Weights of a small transformer language model: 8 layers, 596M tokens.
MLP neurons of a small language model. Each row is named by its layer, matrix (down: output weights) and neuron, and shows model dimensions 256-383. Each number is 500 + 25 x the weight over its row's rms, rounded and kept within 0 to 999. Numbers have three digits each. A neuron's up and down rows have the sign that makes its largest values positive.
A block is one neuron, or neurons of one layer that tend to fire together. After each block is what it responds to, as a language model described it from the Wikipedia text at the highest values.

L2.down302:519473459549516517537526492498497479525504468477457524546515512499507487490440504489497488488498491529497461536525475520488518468476524538439527487510520461529501540545470499531499519509475485497517491499474517514511523510472475481472502501536511479534487497491470495496525469511492483526492497481455498514520491541552487483536484506510471474488502494527459501495449492485503512458494
L2.down375:545493484480528465508520499520468508491496459474542494506547498492540531515512482464523466501525512488499498470548500497507526505495491518499528486526511503485523475509526477504515561522529544491512456526541525528515493514531490449526542519500499490568485529508537469476546514515473463494535530487504516472498473448497533515465497535521487535462515511511510483483472527469464499436464
Description: Goal-minute apostrophes. Apostrophe after goal minutes in football scorer lists, e.g. 80', 84', mostly the last scorer before a line break; weaker on table pipes and name fragments in lists.

L5.down60:474512501485532476485496534526510500508485524470463483507472490565525483523547488503433423523521475502505506501504517517505532503528510526484468492485527496528510468509517492489468505519483476547496514559523479516520472516467469500478514483530486473512495516532464488516514469473516539520486475535502484511498561472507459486499503530488534460504496491569497552485512495495452552500528
L5.down296:510513490525518539538530495488513528469510495453504469480497518504504534475501517503461500467494472495523479520455487597506491493490446501452530494472491477470460562463544516480500478535514485513515488466464536538487516471542502569538475510502543502507509528504465441499521484482532527489498524488490498560496496492475470444499513509519534506518485484517490524521485459528502505461526
L5.down382:524494530528545477490485500491487488472506484492509509495518494482528474468551486495482497516498499488447430481521491497498528481467475506512499494557475496515547498508546488495509506488508542508524504450494495481548516518532524461488500487520517502493505506522515499509506490473527492496505504489551489503498497503484423463522519506514471533524486471527502514500468463478453520517504
L5.down486:502471530520497471479478487477493462519490485491497535491492522496491454524490498476514525510509507476499471479454494502510513539452477482480424486486482518491473495503502534533532518512493546509436457533484523493472516464524476551493492492536488472487540513544513508490503513474553535549499506514500479529533492499496491456541473541492479525488498476505511541504494494446504555493516
Description: Predicate head after subject. The first word of a predicate right after its subject or auxiliary, often a preposition or verb, such as were in, began making, goes on.

L4.down55:486534494498454490509513474508526500482504490504549512549536486537511509473501495513504541506492495472491509515514524509489492505469539485485526501508490478502523477499489533496492517451472476466447506483491467485525531512515481543499520432488484481465520484501460500500503546494471517537485477516499536455541481505520506524526451500581498522485481473539460481517511503444464475488528
L4.down109:475514521517461531518458499493470499489535495533549516511503503513505521507529471503526502515509478504486492512494535540480512549506549481516525503516484508540449495515498500473542474506462492520466455474466506555494505501508474477445493491517511464524515466488498486500491533490509480515481501473508503489503534519482500494487505500502466502462446483464485470493517528482487509517476
L4.down112:450537528503493501488460524507478528471492495496519485536482519466496488486540513519542496526505509506490609501531521559482470522520547477511493499477512518500494518514525535505524528538466469501439498520513508517491508501495466541530524506514498496504494452504474454500514476501560515477527467493486494541518466503522553495530477511482524500494495520479497480502498472549547487485475
L4.down146:503477496486483512485523468503440491513472510456521477491565523449498494492520508458511497517458497469500485538492509502498518501479474485520481510498450509504482531488505530482499504515477504502533458538510500477468495542534512501518519484497529474457510487461516489517495446493485487549514496478496511536503515526513528451494479495516468482484468503473511472582508524450527513507492
L4.down224:515466521565500464490526489484505506502499459568462512485464528455509494545441487464533511496499461499540513508491523489493477483500547503479500500488489531506534486498464505508491426522496475468511442479546490476518506527498501506513506520493514502478487455478477500535503477469495501475488455477500537492531515491506478527516478497470480566522491534487493532487471498462531513497532
L4.down237:497504498504489517473454491504524537501487480447505492506537474507488504530477520523496503440510542490482548504513502495521499451524524510515494493467500533478467494486473532520456505513471483446500556517458494476495514502508525527518490491489524488516508489499479460541486538521460469527490506513490496496471493508442488454505528441471505530478526522480520546479457427481494496485469
L4.down300:533466513470497489522562476518499499501508500405541491497487483504500500526478521479478476508498527468512498478482503498495518507501487470474535545500521521534513500493506507494482499489511535482522481453449525469524481505522481503522534523488486498522502474491476503468512530510511525450466564514463501520516502490496489470468451477542513502526500522501488490501499492516498504500530
L4.down501:501479542507512497487486450518521478529518530496501544450525511516497454485463508512490522499507497486454490521517464491437501545498482510516510497491469521514495524444486488472501511514538504512513515454504506457513511501557529468520518521519520492475456452497497505488496498506477487496534472518503518472528471566501454442547485482540477492492486491450491489472496492484519503523502
Description: Table cell separators. Pipe characters separating cells in Wikipedia tables, especially at the end of rows after numbers or empty cells, as in election results or sports stats.

L4.down154:491527482522488479440511543521514489493505450525520512484488461535542516484499493500489476464478518490529487485487506540522506470497521501507500544511505466505505495476536483499550534483484541524499482555562544526499480491488489537433493497503475489522543548542503510499499477489508503500532501501519468440509533478484537471444507513436488490475504484517482520506506517485476491487501
L4.down160:469508480484526487489483538543463512427522478479470482519500460477496480500505492526529515459502495507455500520440513537532515487482488499476519516533465493492483540495493487521506506513515508504495491513469525483497476502517567449464524509449455509476464540543507479505566438505505514518501505497483499510508518517438493502493495456525520505483489471510479522476500517486489520501504
L4.down309:480537491463476483476544485545503498487518544533474471508492537475526474541484481500465513506483468484447522531479492500530472529493488474476511493471476531519487494492495488510507488478525535521497537509489459482482496441495521542507487479447515504504527486502540498490516474532483508494541488498464468505502514474500531506466477540527519494516491512497505516533531495461466495517436
L4.down339:550533530494483508492522482518470494470501500474543486464447498469487535476465512526477523489472451479518474520518473478499515499527516471488528507481500478490497503512513496538559459513520513498489499512519444508536506527526474530498476522515506472500489497460524499491486415465479447497474507487473515485502519550535447538508486462529489509501536528498494494498520500512494495498502
L4.down362:508505447512465481470506544520494475508533470519534502497509478485517512495511503534489518495556474500516516500499481501509516504524507489473509544476461508479534516490479483518511535519514509520496500510483504519449494496475491523510495517467496517538524500509563519495493494526490495486517537511480504528513514493508558483482489534510511506450471522514484531514523582498462529503523
L4.down378:491517472495532515504511541492489483484488514539512528453484487495498496483530462464506491456474499516461529500509488496506482575512498488511508490497518542521508507511488465495522472484476502476468520482507515457466485489577496517476477519522524454474518518431551490469518535496490486556502501520499519535461530513511466560557521509530505537510531490537471492473489572499491452501483
L4.down406:531493484521495476503495452528522505533484534526505514484471510525523518496479500511496549475516543500516540490514482415502494522525561468554502480501525510491519557493509504460471482495474514492526489522466526489463493550538507489518514496479502528548498450514518500501531503531479513484463484503479496496511477452515504540506507515512500465498510474508563477476542529492545487548460
L4.down424:526497542508495483498480503472481481498480519487469474534564541511425435565530487499494491478503504495500507528458480479490483493509471497466497475463469512479497487503509506492546514507498515539521515499443492576475525528502522491462504520499472510490516475510468479484486494506488536529493508506521481463502492507531479462478514451514476469529433481522461493505475512484526535491489
Description: Date and record boundaries. Boundaries right after dates or figures in structured records: mainly the line break after a match date in football results, also years after months ("In August 1993"), table pipes after numbers, and goal-minute apostrophes.

L5.down161:528488473479519511487532511442517477503491530485514510531506493496574551457457539541507519520486484543468545488518462524489465520491501501515516477481478527489471458509509535501511499503503491504494532541461497490530519524497516484521489514482533492524542481507470475476508482503471475469489500531492532462484467475497519471476552515527513429549560549504520499507513478536477454514491
L5.down286:458499518526556504514523513486497446454504539524497468508523496534479479495494461495471504448469528536467543453506531515513468513520472509522533488506441536502497478493473515503465476487432513491492531551493560485510497520504500484445495516543502534469528513499506546456498497524490501490496479499520509502518510488460516471514532469512471486554530445492515467522503546523473506521488
L5.down303:521547558538508519508571524475512507502536513486471526466474488485533496494492517532483479490476546485473504466461480457522443493524483475509513474506478510512499502502527542526497467470482517508528475552489515524512477520493560481489488470524523489525527497540477433493523483522518509485490493488495548437492500480507516520520514487488542490542505469472477520516464523504501488485496
L5.down404:510490499500548488504477520497487473449501494485475504528493485492519477514491473494466480500516466508520463456464525507505526485513502549493507533516525516511480513504554486510480524483496536448526526477497529507498483523498481515484499482443533480507503569506496484502501522454491534386443522530496517460528494477520535549528478497488461497521472488480478486527483491471494444483496
Description: Table row-ending pipe. The closing pipe at the end of a markdown/wiki table row, after the last cell and before the newline, e.g. "| 35 |", "| 2:42 |".

L4.down9:515489480474536517548545484473539495467492482501508512544520502490499495509453543472511459477553508543471453548495493546498502508489490509514483520502498448462533572518498504462477515548501523549519486466462499448492516516518461515536504539530520510453505490535498496492492517486488498499482547495543471448574485528499503442523488479518507502482448504470452507517505513476517484480491
L4.down93:524506478498529511457474488486450532508495507478524522445473526522516562511535482466496523506504526492518472516474488492474480448446514496509514506460573507507570507486488496468475479480513504503505478524455477549526464543526525533495489488504510467488512506546567490472496543494491486517506536483521459542510523488523498505531505493504482549500514477497491509517530473482463438487517
L4.down124:500531464486513461481525520548507492507517488512513493490485501477448485452488522496505463479511481541522510540527484458537498529531470494489521512496480545530528486558460475486527506472484508509478540453465514516509537516537493505507498520511455499513485496486493502481511549515505432503468465507490473451512489492488528487479512496547503536489524506473504494505469479505487506491467
L4.down185:441492517484505469476470534520489503500499526403495468469514455479525498483491539492439461513482534500446457486509503455526457471461480468497531530521491473507507520485486524485514509502491492513490468535487504483475509506484541480474493504494494544521483506537463475515483513497503497509493524444503496488452475495496486482538495507525519522468515521534499468550454535501497517456497
L4.down225:516480504527486491492511437467514486532497475539495549568494487475436515496472446554498537487535476488484510528544487489526484505521510522490483465517499492507483491480535481501516514524425483504492535496484489501518534479489473543488500478474473511505430479487491509467493526517501503494532473521512456452480516529525517489490506541498523458542540448521485442516505488544540469509497
L4.down276:535499516450493466491493507513529518490503499437465540480539513514496548474522497482476539501510491462508530488499549505492493482450525497516539555501537494531521493475507459498502481529473463534530491505449513477546474495550465518481522453531513508526484520560489548503534503475497469476470517511497460545483470507508478525453479458480543490523547532525517493483519481505494508503516
L4.down454:511429502475509504466513469469432491507497517485471500491486505501563493478496514470458501493476500497506497534500520479477518532473547474518513522493477500484522486496488459491507504533516455510475481500520491513488490530491502517487540501505509506515474510480492521509485485489507501507448452476504517501534564524431454442503507481518484503508480507482499512475496509469519530474564
L4.down467:492489549506518465491461518472497490501479491441535507518496494516457470421501530518522503515500532502537502535541521495545485541487507479510478489505503472500517526475519518520522514500463492467553497478463515510544471502452520572517498596518480477508480513507472512489433456499477496521487453481502476487484522536496508471549509495485544527511514510464484483499533503503467521491493
Description: State word after subject. Mostly "in" right after a subject or auxiliary in narrative prose about people's situations (was in trouble, is in love, had in early 1873), plus nearby predicate words (decided, move on, falls in love).

L2.down307:541459499554474478535521468445507482483512480418509505504530511505467494536474506492544490480472489500462469509497521533529498498500551473435498481513532486510512511498467547490505494534505477472521495520465506451513522500502547507521514534547482486497517487518487510484506521508510502489497539487514483496487495505494521494510496527507456486526505511486487487496518506466438491511493
L2.down461:536509492521485439516523531486465491457496486482486503423493536468489442495539476513501495482493494459548497477503552570504496513511525494512469518499494501507516527491502515505535495495476473490485486471516446513520514502470488506499478511483492547532491537533454532472561519469483517498498469482502466489485484516520520540492479510477541476488513479550493499526462500504519503522500
Description: Verb endings, statement verbs. Suffix tokens (-ed, -d, -ing) or whole verbs completing a verb, especially reporting or reasoning verbs before a clause, e.g. reasoned, conjectured, declaring, called.

L2.down360:488481521496503485502504539493528491501522514460496519497536523471479507503503509509548514498539506541498485495473512448489503500502512463537543477506485541490570499522502530485524563477569508500504473475514485532520505493506549463500507496455528559519495483529487491506504508506537477504495489508486475528476499528516494485521510526530483519488472463480497462530479480523527514536478
L2.down505:458505497534488452466538474486478535489492470530469516511555529493506511502456457496503467460519510545505475453484507521533519492527498481492470508486476466489497504526508558506514495505496493522471546485479481495446522517500518495509485487480540491487480455500538501482475521500478515473466499481506477475507510522491510533446498507523512524494496486480453522514512480514463511491476
Description: Table cell separators. Pipe separators between numeric cells in wiki statistics tables (totals, votes, match scores), plus words following percentages such as the from in 26.2% from 25 to 44.

L5.down271:477485510537529481527516537520494534471527503480464538567527513506474477490445488471485475499522521510464505516509525495511493519534472518484514516514508461496483510559487534506515503514506495510500529543497447454493515503506513474513535477498506485489497514534520526518544490519469542480509509512515491488538512514502504474520518494524493545464500512506545461486479504513500523491498
L5.down273:480510538512483529491518517391509508505536489458497510467509481540520529504501494527500506511487507510487541501471479496495477514484481497479537481497502539498499513480542508488489482522502494525541518454498519549499502541550472522505513545479524499482495543471484503499524524522491493487467473482517494518476480480537475535519483472489498463525506486452505473509492523527536497466503
L5.down280:523502452527516503484523508524516462470461498509503520516473462493506487512464525508512480491505485495468545494518435553473533508521512506456462514517479495508469528489504505504489489542514483490520506513526436528494510519513508485490522451420494517528479460475487465478481495474516516527489523517479471445500554435473508513493501497517510487487482477515521448492517533499495528492469
L5.down354:508509478514481521517474468510518525492503490500501514488486515502500510464504519544515499480474493496524546503468505496448481506510510483529481531484448526525505459485535511488500500498510531513507463515521510522493502508506472549503513496515500477517541503503489513497484517498472480472489512556473465488484472494484531477490508486472499492508498526489525440557481475519483500485466
Description: Line break after match dates. Newlines ending a date line in football match listings (e.g. 12 August 1999, before the next fixture); weaker on mid-word fragments in names and titles (StarC-ra-ft, T-alis-ker) and on closing brackets after imperial measurements.